Weights of a small transformer language model: 11 layers, 8.1M parameters.
MLP neurons of a small language model. Each row is named by its layer, matrix (gate and up: input weights) and neuron, and shows model dimensions 0-255. Each number is 500 + 25 x the weight over its row's rms, rounded and kept within 0 to 999. Numbers have three digits each. A neuron's up and down rows have the sign that makes its largest values positive.
Before each neuron's rows, "fires in" lists the words (lower case) most often at its 100 highest values on Wikipedia text that the model never trained on.

fires in: "band", "building", "railway", "prize", "culture", "taught"
L5.gate436:446498482526505527519534493467540496484508469507511518493520509557517519510495523518499495512520493496506532515526512535511476523525468466475524483493520469506497482518509480473460502505449529494484530562487552514481533478490515502494502490518492512528518536515510571501500464501526488511495491517464509494486443495507531536481519540490518505504532492488498486473496517467493529507520519489545501463489492500486513486491493522462467483491521541558533498505477554480472489492531495502512519462481504515455523474541496473493458465501497526480545491498516501525527477491525525487529468512500511469519482486533479560550503531554468504488488449508524495518507501511524535494495467450512483506490500523501509514471497479479495535568469519521497544530521527451540494500511421
L5.up436:487513509533497472478499486502527472454557495484463465544467482551499490507471473549495503486521483487471489537481528492513495517509507502467498498482538472565502478515525465490510520518498516463496562513516506498496505507469514527505497490526527518511484536519470511512490452447497512507476527512498478510528494465458501504483492480477471460476460499503487453514504482503448547486502450534533531469489479518478474504452485490528542468486516499494472473529467524504500518487504477521484532515512485479485489519527466508534496481529533511511470483505546499521501437486522502511482504499497461481506532535519542496460473512505496551513531490454487474510514483476514481519450502514492487528476513521524495543534506470559436525529532463499502518505500516521552495484525474

fires in: "their", "such", "main", "most", "more", "without"
L5.gate58:517502459481448507481531477507480535507486518491493482504488498487503515484535515480508526503485461501520535530559490465519510486485496456524503462543493484497523542526525495501539481522498532511532458482521467545477510474495447491495521523508484501507512510499496525469481490537495443527488530513508477506533478501496468500521506493495523537497512496529528513474514502546491495514471512506525502523473507507504493496460474470540542487536507474499533518474490489475534444501515513470532511494503508508491497552470477467511494511524425470493510535446455530514497528479477500493537463516452538488514483461496520481475487441492453499508480479533495486506523525479519502491538529541503499512544523478472564448501538512510501501469518517485546551526502481519472504457493525
L5.up58:510450505504512520493515503503544559505521489474519521488483499482462476472474548470486563491503485513529526518512487477459454468506514481542477470478483517465516464462464510485486493522511524476540484516506470515475481530498492496534522502496466508501514488523496521449530516484461483528480492530467512488466510477447498466510465484483473503502496488494485492489469490520439503523509485475533499493516496477473515481488461502512486473496490528500446481503525509523496522532462510489496499500508492510464495499511504439519484496470513538562518492487477509555525531493456479535489485495553478477478525500501457488487487498539461476464482449512504487525502477496504495488573493522487476530495515484529514470466543511516534476522543451503528486507520540526439503518511529

fires in: "suzuki", "university", "campaign", "rokkor"
L5.gate82:454446474519509478542513494496540516509493509484506540520539477516517456515537532475483518500530492473461531477506499463458493536488471479533450441513478474504481471534473501490489529474495494521496477478481525530474503554515540508492559476495490491533497485505468512504484471523506542536505503477467540508500491491513513498473499541522502496488501478503517477500476488518502523480527475545473528501494508530482519490526530538509534550470532511524498499541465446447487540533514469500557481500540487506496496478507482478499526508514510472520521495505518506562512460488545512479470513466526514493508463482478462500519462519516468522512484515497532494461546529485492522484495508493529573526492522483532541495542511478492446501502489493489488505507510528504500475496469506
L5.up82:496468508451511473519500465484455488531470519472520561454496518510518532507510522469534491524507483501445530467524498510515519525510480490480496508503515501538505543519458508551454518513473504465470535468465482524518503512506487520515506513506496520562466480497519552496495508503483502479483545489498470499510490554476512458530532519497484486523517451479481501468457485512488468563498519500507501493546508526492507511482463504486539491520502522502501507475509497531456489505512451504525487517545509532443491496511492488497535476541500479513466462475502483520493466499496502495501484500517494505507473479500452486487501537483450484516485475516470475479512503516480522500521510514524501452525570487468504481486524487561514467496463495492477464491491573461521461506534508

fires in: "2015", "2017", "2016", "2018", "2014", "2011"
L3.gate19:480521498502516495485526513559480495495486517504483505501456510515519480521526511510533481477531478452494473474479484486490502507555508494463524528496454470490496522498484479474495494474494494508480518459491486535442510536510490472490500509541496487528499473477472502480499469494482476529420474490508508561503492511474494472512448499529502484503524532510524517515537484495443511471514495503538521524504495490521497532441502490474467541524480503553509514487496516441491510428512517462516482448494469535527506491534520519457479497482467493515497491483501499463501468539472549506494508483489489452514461525496497478512522497541532492512518504510529445498503517521594458522456514534488519489469511505494466484521502501508491485505481519532489548474496497522482487507475491
L3.up19:490511493473490525490473520487465484471541514512538528484462525486464454523471491469493521521505513451517518465519453515551498496522539461509497495450483469474499523528478508513521472510500442506501468543477535529518546500523494520478502520505531504467471506541490462467511510522542485550513488483504506480493505518499543519503505461562493485487472449518491489471501486530436482518556537533465503483440510476487463486485514512469523538508527487501519507522511503497520497521503443545497466501484528480486528507489477485494505487487496478522533515493514510471506496481489470502524490490498473550476510479556501501563503465489483523497502498485532531460491531487539509517484476466444497496483552483480493500527516546480474463518483516488504508494491518512522491514506467

fires in: "college", "george", "catholic", "rokkor", "georgia", "emery"
L4.gate335:465526467491507496490490503492474543481595541493531477483507452481480492479556493500508476556517534557506477493477516448504527498512525482512505471514486463500513527490527498478520512506464496546507532506469486522459496522522548546490540509491489507494505536443520524512549513522548498498490445508508541476485532489529482546517472522495505513471505524510482502518490495501489486516506498491494511530486532491503484500501518523485493532487526512483543487501515491465504480530481488494521521516524508513515507546522533510451475518460525526544492501505492503524543500526503495534557468493533470503474541505518457523512510513490531475522503479510484497465441512518531491485466495512527509489444524506461459470523477513512546480524527451479510478497538464515503495496512493
L4.up335:510563513453502511495509509502515470494509506483514477464526506470478487504497511528502499497465501558469483529518534513465488475509500529474534508492487533493520500473472476485539486531481500477476527530537462497479530480488489541488487483508511510489479476501477486506459477516486494469482499507486507471468491486483473499487460495522492532508461468497557550513498488467527548457484448506470523488541533509505509499503502496499487503492481553501521478498465526510487503480440518494549505454524477547486475493535514478533558501542474531546507504480514577500471518518455456486530499504522462473490527521478498504496497512528499506543558487485497459537488475517459467474529480503483506492530465504497492510495500508515508472496440439500481542496532499493494494477501542

fires in: "their", "third", "what"
L3.gate179:529525508477474485515551447520524494513486529467481519485486532528518472431490504475484528485477447478447485498481468505502497526490473478450538459553488478505495469466521452495494537450472502517495497513543520475484470508478482512479521521500483508528536539509468531529544463541447477499501513541497496507515475474487492488493502540517504478455497507412533513481488495501493529474516454499519491530496482534503524483496509512502520473537454476508532501514480505491511493484495480511545502508525489474482521486514491523555483501448519462527496475510515483522508509511518506487553526480494501521532533525471521484501518476515504502518456525502529487525506524530494507490510536502488471482501554496530515480497515491482522480437467513531453519473496497512489519482521470
L3.up179:477515505500515454510537552516483507497471533527492497477528511477485468489519531488488525510501552555517527504504487481498488512510499530473489523499466484489450451501494468516466520509523527478516530500494477480486465495522498507521501527526489471478551470530509472477493485500504475548469497480518516520533474486449518516486531451517503513458498458510509502521499474503435495537492461472551501454492509440483542494514505491473463515511484506480492502517472489477546521492513463485488562523492493502495482480517512526532511490528516504524502486494530527490528469522485516544497532477538490499500487523490491478506473502553523465511500495451529489529466498544483524524481492503501435516506528524425489493438528525517479514483527501501509520508467518509502472457487551

fires in: "new", "south", "north", "news"
L4.gate441:484480470506477528488496529513474519494530539519510568463488531508544515511508469506450446459525503456488510484507505506486519464521530467486462484485501493491486524545479486507493506544500518514466529510442469524478488498531530483477466497499501507527519508490505507486508500514503532516489501511491482522463506530526542579517523541496564481500496513487512500529487510457487484506506476474522473502485468460497498488495482501491472470523492507514491486481486496518502502509520553470523475497551520522447523476492459478522497485506473522528508479535495491520525471523505501515518469489518542498534506559505495519462536512503506523432502508532523488466472525534479528471496467474546527496501482502511496441542485537505503480489464452487504461500483518486547498466539538
L4.up441:511469502491487491559510464488464503441454474508537537510492504523507519513531519476509519492529519514447490479466574528487526509481548518459511495477515515525516460511454515535463500493514481493516538559463481496502493492473536480507483495495526510445505464527520497518489513491473518517542478527511476443508464501491489490479463498468510499538495560494501524494470522502468530478519503527438512499525494474492507496478547520503505502504484513512504511522515526487517487523476486541491537477502492515528521492511456471463529481519486503484525480495525458482505520494484492522477448495448484489520490522477515521457482529447482454518526503510499470506486499498507460518481493479479485525469503529489521517513473513527536435535495516505519493505502511530538467563506482

fires in: "has", "have", "having", "would", "s", "could"
L5.gate386:531499486518518522513534534536507440514493477494517506501493499476471519497495488491504552508506524489478463515513459546470527491516484489500511488491505505481495524448484509481486543474446499455508510529473496506510498502529477456465531439519513492517482528528487509511519451521513460493515540474527447498495518498508467519473497509465502541508484499501486434481507502527488508465474497487470550508521510483511529505510539490503496499463496524459479511485523500468500485521472514523485493490494512464473527488534519500511471480493472489518498473499514533546534555555520518465532475477480477481488521521475539540546451479486461513508480507441483497496501513469533448422512495511499496493550480496472467496514516470517563511490519503464524521538504508521512499513488465
L5.up386:487435514449505498485500544535507460451449491512515477528441518533519494528492486456548504534470525515485519559550521490471518472480510512506505523494508487486477497530505506523528482502522528500537477504448477476508487550511466495473509494489496497481498472484537506506524486507526504503534529499512510513461480558515485444520512501489490475511456482497472487515490485515476484490484484543512504552500505490519530467480476531511525534498496540499496533467541520517486522519508500507475513521516483514492517495479538510471502474471492511465522487461504513531487502464494525490497506480504475447512451535497523473480462485484462497501509540534502513485487525431480505458539538481462505532493493528523509558474516478481460507486475510500478496515453438513526490509511512

fires in: "michael", "most", "more", "many", "mostly"
L4.gate158:534479484484495485515552500486502470520484514464520470485518474509497510521467516533528507511515502507512508550518495479476522527489503511494489482513489522513519482465491556506537546477515480516491485478451495531494465523501509500526525473474530483544524512534517494489502441485473472491497468480523411481445506495464451501497510510482466529518442538563521497507459468487486544520480499495531509524546493490510492476487516501493511544487550451452502507513509472489499458519511488527531509472522529484483530512532490433488473475512480486510511521530492505517488472495484528500500438491471522457507484489531463507493546514493510492490549505474496490541498525502487475526500516531505488509476485523527483499532486474538471475469545516473517540499467501523484528481467509
L4.up158:477484507528508493504496525489448503514483464521505526540500542451537490502497528495491504474539501486478505521493475489468496489522510485522506513516514511506520527502469509510471503465532492541493466472500489506497459496510523498522498516530470525503535500487518480520567485495544495542503517480522500496530505477538497449487505531480462475506522435506507513505470476518512501490558457503521504532487475494520506450503530462509492512520514532487491506502483484535497512530471484470516459518519540534486486477463492497546521540508502455485568513549563518449483522516501488526485486439489454463507500507509462515484480485477482515451510505505506512523476509468493464464522492506496523512514438481534458473497552471489511469542532506492523501497529508534518496544466530

fires in: "history", "total", "historic", "photography", "historical", "type"
L5.gate32:514502505499496481459497480504445527459502478531484505517494501505503482446440524539471529525567518525534487558506497500507476498501472501512508473501509457440525517504521552498465516538487501478522511494479512512491481513492508513510481483475474509490477538493500476479517502532488500536512462495464502487518491529506495445488504477445541502505519486471493480528552520485492519500496518502552535496472519525531536516479506482503499472494482479527425470504443518529521520492491470458459494519484525495471491486494483458515511478503503493485506476474531452505509488529449538532512474485504527529526488514495508459526509526518488499520450528483501533534475506535571520503538514493561543536517492482505480500482488481482467482496536531520509495460502493491491493503495537
L5.up32:530501480484514504530473495468516513495499532502523488540499481525500530530490466468476470503555495515474535498516469482488475499503484508486508497492461512432531441483488500474497526493507477474532518503442475484460486518514460474498532491450501541509581477480520491516481481521499486480488492456490433497508534489490526493472489484519470558515518522457521505536447538537543515531476521451516486537495499481505489515498487516485480498514525527517491469519467486465493524511520509478516474496529496486521448453491497502519478511521505519528475537457496468536517503475467555489503451546523482498467479528488524493483505476523522511479512490461534496502479488494524508496507512460478506492538519501502510499484546453451531507509512505496485494452510504505528528497519539

fires in: "while", "because", "like", "however", "although", "though"
L5.gate254:497479450524513559531524519490448455496506515469518486486486505515536539485514516461481496512447498495496487493566551500486542518539488486496499461504459476501500503483480511464517496477500490530477506532505514502428468478522484519505499512474522527466521535485479519522478520512537506494494547485478506507491499521514469484500539515516503512528488478503496499464458503525477525496500526532506491542495509499459521519501497511470492441466518534489505481505467496490486459517446476502541502515477507512488505485531506486511490518476495542511519512480514527508452457464526482523533547545496477487458484471569457504478451498484503458509519514486505488508520534492519463478465507537519471494527547486492483480497517471501485464535504448478477558525482503517507516528510475
L5.up254:501485528497496487529518467511479505486510485529465504535497491510535487581527515497494528491544491493480477519493527472470449552503448528524485495505464495491528494499491503500539499482517486487500503505501562493514521509511506493514500508472551506464499496522497553529481490488480521493478539530572557483494517487482496476521501495529484486516479519509499529529495550528554506487522493484531533484493491521450489517440508556481533487524464478503497483518496475447554498461474509495497450530471510473503495500475487475511474501507537486487499501498461523489493509525538491432492446521548532465489496464518500492492470518515499486492462484473529497502500494469564494556493486477504506487484491524491488506479477514471505490473519512468496528492488494553525544525477512

fires in: "has", "have", "changes"
L3.gate125:466485495533494490541482500525543525506519504503522517436518476541489540510509435509506468551509481540530502508507498481517528500521509529462523526467508485488495532511499510465500488498494490515498478451511459456473536500495484455490495508468520519487516495475475534516466487495492515497514518484485532511536485542472490556539508480508469515450478540503498468528468509483495536532532512537485479455467490524515486529492521489475492529518497468501487491477518469464516509500530463483501515507499566480519468550495504448513448452504493498509528523501499525507527488524529476469480485467513555488477480520532521487543487510496500514517499522513444458530476544500497500478463485458540486482480486518488477516476467483523489481509486496483496543508484495509533459460456527
L3.up125:487510494457499529483501433490512558509478528491519563514465514518506491504485514531523531503479490547526470495496518486510480467514530475498502548501516518488521520523483494474499495506510502480512513528528526469497510501566450523488501461489498522476483490484461478561500497506455511511488514498503490503504495530472504485536515483549457497506505519517495485486489463522501481459491497496496510479520530546501517539519529497541487498522526529489500526511530549496488499488498508512515470551493524476492559471465503497515492490498522535452517517425500508524553486491497489524492456471478491498560487479492564472476512492484470524481491535467499528529587504490526488509455508505526469477514489482560504527482513524507506499505514491513518505489470463525481482466496456

fires in: "between", "footballer", "football", "network", "networks", "writer"
L2.gate343:500543506508501554534495500526502516515520450479504491525487490472472513497472454520469498502509486522524509482479490476499518497484508530526521548476488530531445487501489493481498514517505501486481535522554557478473488485509485509437532550480522521512568529480499496563507503499531531531524501469482483525480499523508514546513495467499449514524541530490514530494539461545539502519481463491496499511488493517477485485502502523504490469479501473510499504532511475495528484507513514485539487504521521492493525446553493485486492521506524482513473481478537508475537460475564455517489512513476502508487516493489426541474536505484502525455450507498558463537514516490508457484449457504555529490522519518493498465517496483498488515478518511499502496499526481496510495513501514
L2.up343:452475514470515461439498477505461553532527520502480489518485531506480491466515452503505533493487488493481498494507503512550488535511525493547524511509458490511468497541493491494474511511473452527468528471538472464538490486473487499523476469549502526538510494484498515475487523493529478509522513528520510464485476541498490478504544499456459540480511482506488518544502500496462503494458504543513516529499504430497461464470516519529539499499500502528437450492502511454555507511501556500467502526498503482466509520486566545509508518508524465522535517471516488496518511514525518496516526505506535516513500495506523493520482530487526518499476505490491495542502513528491494469488498499512507500474504473500473470541507499527454563447551505504505497502512507472524487470495522

fires in: "history", "historic", "championship", "human", "cup", "category"
L5.gate429:465507459473470547540497517501510513536480494497516507497466442483448523515423543543497447495514525508498538501519480497510550522456505453465510474500547529444459557514517513501528493480528531481487518512462532489505455507517497520539505484523484528539531490520515498520487464524515513505513502490502447485468481501475482491504463528517528497492514481523518506510475536523526513483462479496488476475470512509506514492504507528484492488522523526465466482524534471429506509514512509511500466516489523492520498530521468490495515506488473498471510489456494521515500490513479517488484466466526523498494492508530512481493464478456513493479484457542492513475543474473500491535490465509480507497501560473478473529476509464487478483490518513453520483478556499483473473464523497
L5.up429:458486496534495491492514507494508510494500518512539478487549500527485462579490439509525465477522497498497483517521477491502528515509495502509559534488506500478473511491483476503491480520470492496499488489540502468498498496508512550501509491489500519499549477495521515531519499538482453483484562506486492501500464514525518536504537480521500505470489539511499491491475513462533524472560507448576520562482506487525541515511486532518519505553487513525512459485452505498519517493515474494469514518525492538541499477518488526546531525467471489519466494452561485479495508491470491488508425486488539504521474515525476510530518511490524486531530519514498476491487474514494509477505504485475538529523521447491491528479506499498491520515481488555479509467510451522499528474475519

fires in: "april", "n", "growing", "analysis", "gyri", "yard"
L5.gate168:482528452485520488507505496441489508489486517492518581463488493480481483453511498517483483518527476479484505459465466468448504481487495522559491530512483479485487513528526492521482479506498492464489536468479483503535496494556440515475554464519461524520486539493531494512528490537519498475507510487505489517538497502491506505520505502492544506451520543491532502466453420494531486516489483483523507471462515500506497511470495517516532477499501513478465463533510486484455496524505503458528481496500517531486482508523493475504493520480509507493497478456485495464484531473485492496532510494503508499520495553569503484477498504479523460468545488512505491464535488517493514497502523548496522519507498451523509447532527500517495480524508519498467526511520481488461576486514513
L5.up168:496505482524454474524516518505512528524482534513527494522503489480475555467472515451522499533499525490523458490501510457502515487535494495513472531484510468529502507514457484504502494498494514508520493516481483572557504504489516469505516499478494480466454512471550468526485508502550465498476512526542493487528534467499507519497464532501469500508482521536483500476493480497510552461523484477533535533509508491507496506505452470500470507540515443514492517504456492546546474463455507465566530519548494497504529465498522509511510477509533503548451521450491508531514483473509529512472473477516479532519548493480487484518466490525526491520506519490528481450507515511469497516475465498531515480520527507494492532495514525514472484440532470509498519516477507541516499485477526

fires in: "north", "school", "south", "northern"
L4.gate428:498481458535514469494492495567480495516468513534485534488505480509472485520513470487460543517564489473513504531498485502503490482479466498478470535498461474479504472517517525524495477527530492513483516509480483556490477491450513484480482494517519542484503498494537529495472512494500534497521479501509468503504524493433494534489493505481536555466502517549504507480485504465523506501509499422518531533494475441486540526537483535524498545518496480448514499516485544492493489496474441505485466484474483479492488465493467471452525530489499535475515467488529470488487501502505516459505476483522468495489480500492534488505475531461483478427526491502462486518527498512523501492496482517467512477456525522513520491497524495509521463489491470475471530534509506529534472541478475
L4.up428:502466504551523462559514523531485477525502501511495513453522468514505484500472469496515520536509537510535502510472501514491479526501507490460471533491491430540484486527490495477480479495454476469488507545463507525498507483480456511495431512504532499497506523463525483473461505531497520471498485515497465506470516460479489494445489517496463545463491514521499529525499515452513568512518529509444482502524527460457489507538455483477537513464457518498507547499481508463510527534479511522478506480522482525472507501534524520518504452530488531517509490510523557483483559499508499511472478500491494482480482478502459510484497505496515454459473477501488477492516527493484536510497472520495483531488499513500499498543542540478511485539468484526491492514509457523521485517495510

fires in: "000", "initially", "international"
L3.gate184:565477504499478542497506534469514506483525473525517492513515477507496514492549526511496500479506461468547506490518510510473517494537509504467493491500444483535484542507493461480481513463494518514462521510493468499511494489449519465476502526462494551504511469453524512456466486564466514494506521466543469529544543473535445461513515506521440541519527509512496539489522513474429485474564515449511507510523482505471475528537487465475534499466462492500506509491496504499488513485487537529504502502471505483481496508513477507491513488471501494509499541499505490498520494476501470540519511560507488492488500535476526454486495502528535525513508511517524482519503529487523474525459502502493491507530494468481477500515481501458482509484506541533462476498549472490518511464534492
L3.up184:487533502508507519514505478484498499496527554512481500456509471484479498551489484441515539516496522452527514486456500522498513514484505480521468563493456531492513531471525484513471506481514528459503489480491471501473493483440455470527513505479498499453460495463512507455484503526544535490496511512484534497514486502511462472528488478506485532518515509485531521455503525524510472498527504478514494469551529472486512512527523536486495465497472499458492474504480500484491510537472461567503485509517533487524487503481516536478518487490502502526535516483481517508502501480457514537500470534545499542458496498457517472510462536527421496539517510511513509500499502483499521492425456503472527468528475464500510496462523498487515495484462514515484465505502455530507499509518463

fires in: "when", "which", "who", "although", "though"
L5.gate126:483491509501505492533484487500466463501512535475550499512507504472521516513539511442489542503492476516510495489468523481501512504530491495459488524523500506507509487467488476529445475474503510466510550554489504523543512522528402468511490501521503512499482525523523521478512529514463547493489499510486505481481448503529493426472539548498476535477476528491546510508553494534531474504478512516535486533488547474505483511478480516440503462532477526493438494483511476487492528506524482506511565527526498533528496496462497535527517532498485477492486507530483512475508487472519501493484472476504502469483505486493501495473482539472492502505490546499488501496495476480504537515487500513492471488449502486494510452500492474534507430513523483506493480533468461478520486473511494
L5.up126:507538509466513502469499485487508484514496530525507508451470491557464475491491493494499547503515462514453508500532534459476458440457513545503502491505516462516464485533477478480526457495481502507456540513486503491557476475527465467518500502502509464527528499489496477515525494490464479472511508454546494502503516468527504474502508514484532491465530495539505500509506507538484534483510513472531499513491471522493492522492514487486467493472463525505515524512525492506516550488492553522494500510487476486515505530505528494507502483525520490519477477492494459464528495475490520458501480483508476492540518480504516510480496450542506490512499549456490466539544477491485474483486518525546493537522525513496456526510506450478479434533516491475494542467469514556522499445545517

fires in: "2017", "17", "1978", "1977", "1974", "1987"
L3.gate480:490480457465503549449559496506553471504490474498506498541481493498526538526531521530510514523479490476503492495483502433534497465492483528489479528518521550528490529460527520495499471534499467473473538548526480496486511510504483497493494515517475512452490468519482522503539494515504500489493519498556497515472521500514491496504493538515527462504461515511509480519534504493533459511460494496459500554480505523518488499488469544465538497446523485500504498514497503532472504529515532498519512484467532550467477500490490550471478485527493509478500506497506528507490473510501532465527506515520546496499480478511449451500557496508531476500490486511442497514529497534452477531453475487503506483537503492468501512477494513539527492517468498499483526511507486507534444486562474
L3.up480:494504494558521509496470525475513481516505498539470536515504485541490478520496492516486534488491464513520479504504488455477472472533472492446544513495485509510542498458470531527454465505513445492511494476537528484509546514488500510483484557505506537513512510506502464479490478500484478477524507463499492490510522454483517478505496491500489472511516526519502470509497512517488485464479499480528459504509543492515487500461519482495504551507502459505505530499532527518479518542517538462531532532459505504482533553498477478472478518491494492470489520482527523459466505508481581480474496491443502496479515498457491495539541489514454482513542523552495521524446468475514525473510461528555527455493459501477524515501505513491498480486514511523489441519501483507500494460471514

fires in: "000", "500"
L2.gate174:533501496503504526543525512494468472489529491487540495517467499517517481477531509496500529471535506481556531552503527518484509490530501424504545509505478468472488503499512508478443516442499545526468499478463544498489518465475513456499457515440542490472546501480510492488492538513505505478485489499492519445487468483527468460499512528490537526529507503504520495514537483492545482480515475484494507491561521507460525538495506504490487490520513503569476527486454500485482461477475495538511517490521504512509499486540515535500496502464509524518508483543480489515514494470510517458509497458469516474519486514498502452494542479509474540527496551478521494520462485482508444499497460505486521500462523476497523527499506480512499490492507483542534540500493490546490521496527532
L2.up174:521506503467490532544465537492510489499470499503535527484534477492543496497476522498483485450492501487536511490520521525451519469508530482522525511532453520498463504518492518468469524488511484487533546503490515521517512452474532477512484557473476478541455481471490493441519558528529507505483505468478520478495536523520493513515479505500542539468455484486487461522492520498530494479498474504430466524514524486540494515475484500517493481517479520547511500521496507509522511482444515488498532519503523486492468519538521476468534532477504514528506490493502474494490498543452492503504493484458475501483510483506477491487502467541469469491528513534473550487466468509494502455507433502497526519478473474513503533533500518513502448510480534524565492519526504498466515513525519

fires in: "about", "april", "air", "team", "aircraft", "able"
L5.gate457:513519506421501478503509500477498538521516499539496486476504492471505462461461497513462472523505509494505472513498469503555480490529531504523502480537457488461536480504511495516500502504519520500485461496534493530465516491462517512490483444490470485520523510541514476517508536549512534520482503498516486475484475490509453511518553505561497493517529479449548510485487530465489519490504506503474527480467469500484491490514511505489536455495486509469513457530479498493510521533510552485484477489546523507497545455501468494534521503500477453482482536481480496480521512480484548506481497522470494486505520519547533491517457493522496476534451518483463547474522508522534481504480473534486472530500552516491468509485499519454492499496501501491521472478519510443441505470493542
L5.up457:440499457483518505499504486472497558517513523491537490479498503530488501479496532496445517479517504487464508469500456484499498528525497518504477480530546499510529467515513488504515501487543493530515514488501515520506498530495513504515517456427501486494468510539491518509494522492495528538518477543514524539464544541485475496552503532502485496537472488509506505506481499470487509495521482487490488486483502514476526515524562530477508516495485493471498484525459511524484541438532535552514509485580487463522496498498459470515470528479522500516525498493433543514513503492463510490480526531552514475550490490513529526514482469492504447494490544535500498528539484462547515467501536483432495501513494534514490524488489468513509498493518506505500469538488512504481512523493466

fires in: "has", "can", "it", "have"
L5.gate323:490514491481531476511524491526543500518564524472521531557503506469493543500487506508481505491499487496525545553509456544521505516503487521479491499534540476488534527517511535481502493529479501513504505515518543524475500506493486496537528502512508511484519518505494534531523496512486475489518494478461499460478517480476489504526521525482495498498474489450533451504493452547524489494515508484494501495542487480476516481487503512489462519527497516482462505483519526458464486530492513534472577512466517494484479475482526461497479473536498476525529497508518576497482505504503531524457539472545514495492493477540536457535460533483475477473500483497482526505495529529546582481490475486504498518520491539506448479546517496530500521536519507496488478522476526502487454488527516
L5.up323:483527483474446481551489522479502492486476487527507495524482486522492513475515519511495495529535470487488494506487563474546492463508500446485483511509516484443491538519499511496554468489474506512476454460538498485477494507486457437521487487519477481519500511530496476513532487515483436487477522503510488485495530503509491466503494495527490528532464521518515502496523513525499511499507503512468516492525477508514497523511501551477491489472511530485488476531481541508488493528554486499491488463557493462520521466505484522502467511514468493522560448479520485474478486491459490493514508521521495553482454515498485427501473450487474459515505472546461521472526504466523542468475498518530482510518450474498494540486504481521497533500485529508492504515452521527492487491525444

fires in: "college", "station", "side", "cross", "line", "matrix"
L4.gate154:477476508528491483484477549484509500526495435468518515491515532456499495539510514499452498517476508505539513491481489511474474526513501506466527520551502518433525520498491507451483516532461499479519500540528511494516483521525536504498502435546479501546534499507462461494476537500540504499498555461491501506523531512513510496509486471507484528514480459515532490467511506477480510490494474479431466479503524488429474498487519529463500515517534514463492550497504518520508518478475507546481506487511515536462430477501471488498527519532489523508514515511488504467503530506461494500510485547493534493520511520481496485503492484496536478501491472551466523452505473530490477495536464478507489489553520521494488458487511509489511493484472531540527486531473506481500514455507518
L4.up154:521491462480507517489504513501478494505484503437469533534506475477514508462498508539517486508504465494517498517487495551516535492497526484481551520549512459506489528504534506482500514493502456517506522543532491509457432519508500553468490454487503470490485523485499536518519492545504514452547497506483507483512492461478492487514499540511470522466498465517480564513529520538529502512499479501483512430495505480491476488490513484511502545492442485527486511476507504531512504499461513484483526499422517478479445486499479495466501472504540483518510524492482502498450482503484483501506487490521525503475488521483500515511501492493518465481499484486526510503534466538477482546535452489503532477454485484493508502531460519497500551466490480486530507576498488522508564494477485

fires in: "won", "played", "at", "after", "win", "wide"
L4.gate371:480498503511486506539487492482469524483509492460533471512504531535512527536484504493493439489522492516518500548499481469509536486511496526498497502520518463479491534470419468474466493544496543515520484511504523495519497560488500465465428486474522487509493513502484495469468493561512502464501529470471522475504522494514459510522529511484496490513483553492496514494508501517510538527492545483514489471434469530472497468511502514486526477498497514511500554529480495464509509515495482485493502523457479511480488529541484488468511474485515530526508478485453491541508493463504512501451492491487501491515465512453502474513507524472542509490506513448451503506483485479516553492480489525507473500495451542527489434485495497502529460498482562481543505480473498504521513510474468
L4.up371:499522543503480502554456487516464495456500482503514531510474492490519497545479501489527501556515479491516495535546476512487487518523452516482543538496500449518455504509489516506515485523491501503491489485497489494496538556536505507516496496483553472535508470496466552507508492556506497513523524517499529502503510537519490488507507498503513447490524533461473473481488507488516543495461526557515490503481535464497478515515506502483510475527490530525527554518455521475527515499515488529479516505464506529493477513502492465519494517511524496524486447509490538545487482480475535506448525529506510509505514494525550526514522516497533562525473454458476496549467436512504513508531493511516488537522496501484455531492502505528499521512514526507489516496504484556562525517473510

fires in: "at"
L2.gate135:495503506478472477463488506470456481450540518458521444467547470507508490513488496507519484549519525512504511528479491468513506528485484537507484489516530475492457450479541510486529505506465507550538507516423491474512521528505502521484515435489498484491549524522517537499524547548494512527494475487547488508519446522486491490496513488507509498514494502482504521453434455472488500519510502521491481467456462462443489557468517536510507490520471496509495469503523487451475520505463479494488496492514503498490484482481435478488503521516511479505482477471491485511476492520501540503466484499528508470469486511447502486519441528495496530506489519494512506468504524504481463516502457487455506522511525527484524468501497454489519482489484494468502486495458519508494506473498516
L2.up135:503495517474470453462494509487498511474513514479486500510458496494525511503509544510497478473545516515486460505538491498525449499544535490510414469516483446439472456493521509480505542494511560537509491513462501524518507535528503470499498457458480504511499520479493512511484521527476517497482507533539483476519486538512504513476523503533484444497454549501495494510481422545495545538525493510519492490481469522523489489520484464517504481484488482494529476511498491466504477499529534494525524463511483521453493529496527473508485502533510472531507465484508474507480498497545503473487523514493485508494491511534514517495490524527469493490521490492512522514519494471481493532516481478466477495517531578477505479468530526463449490479485492498495525530445521526449505486489500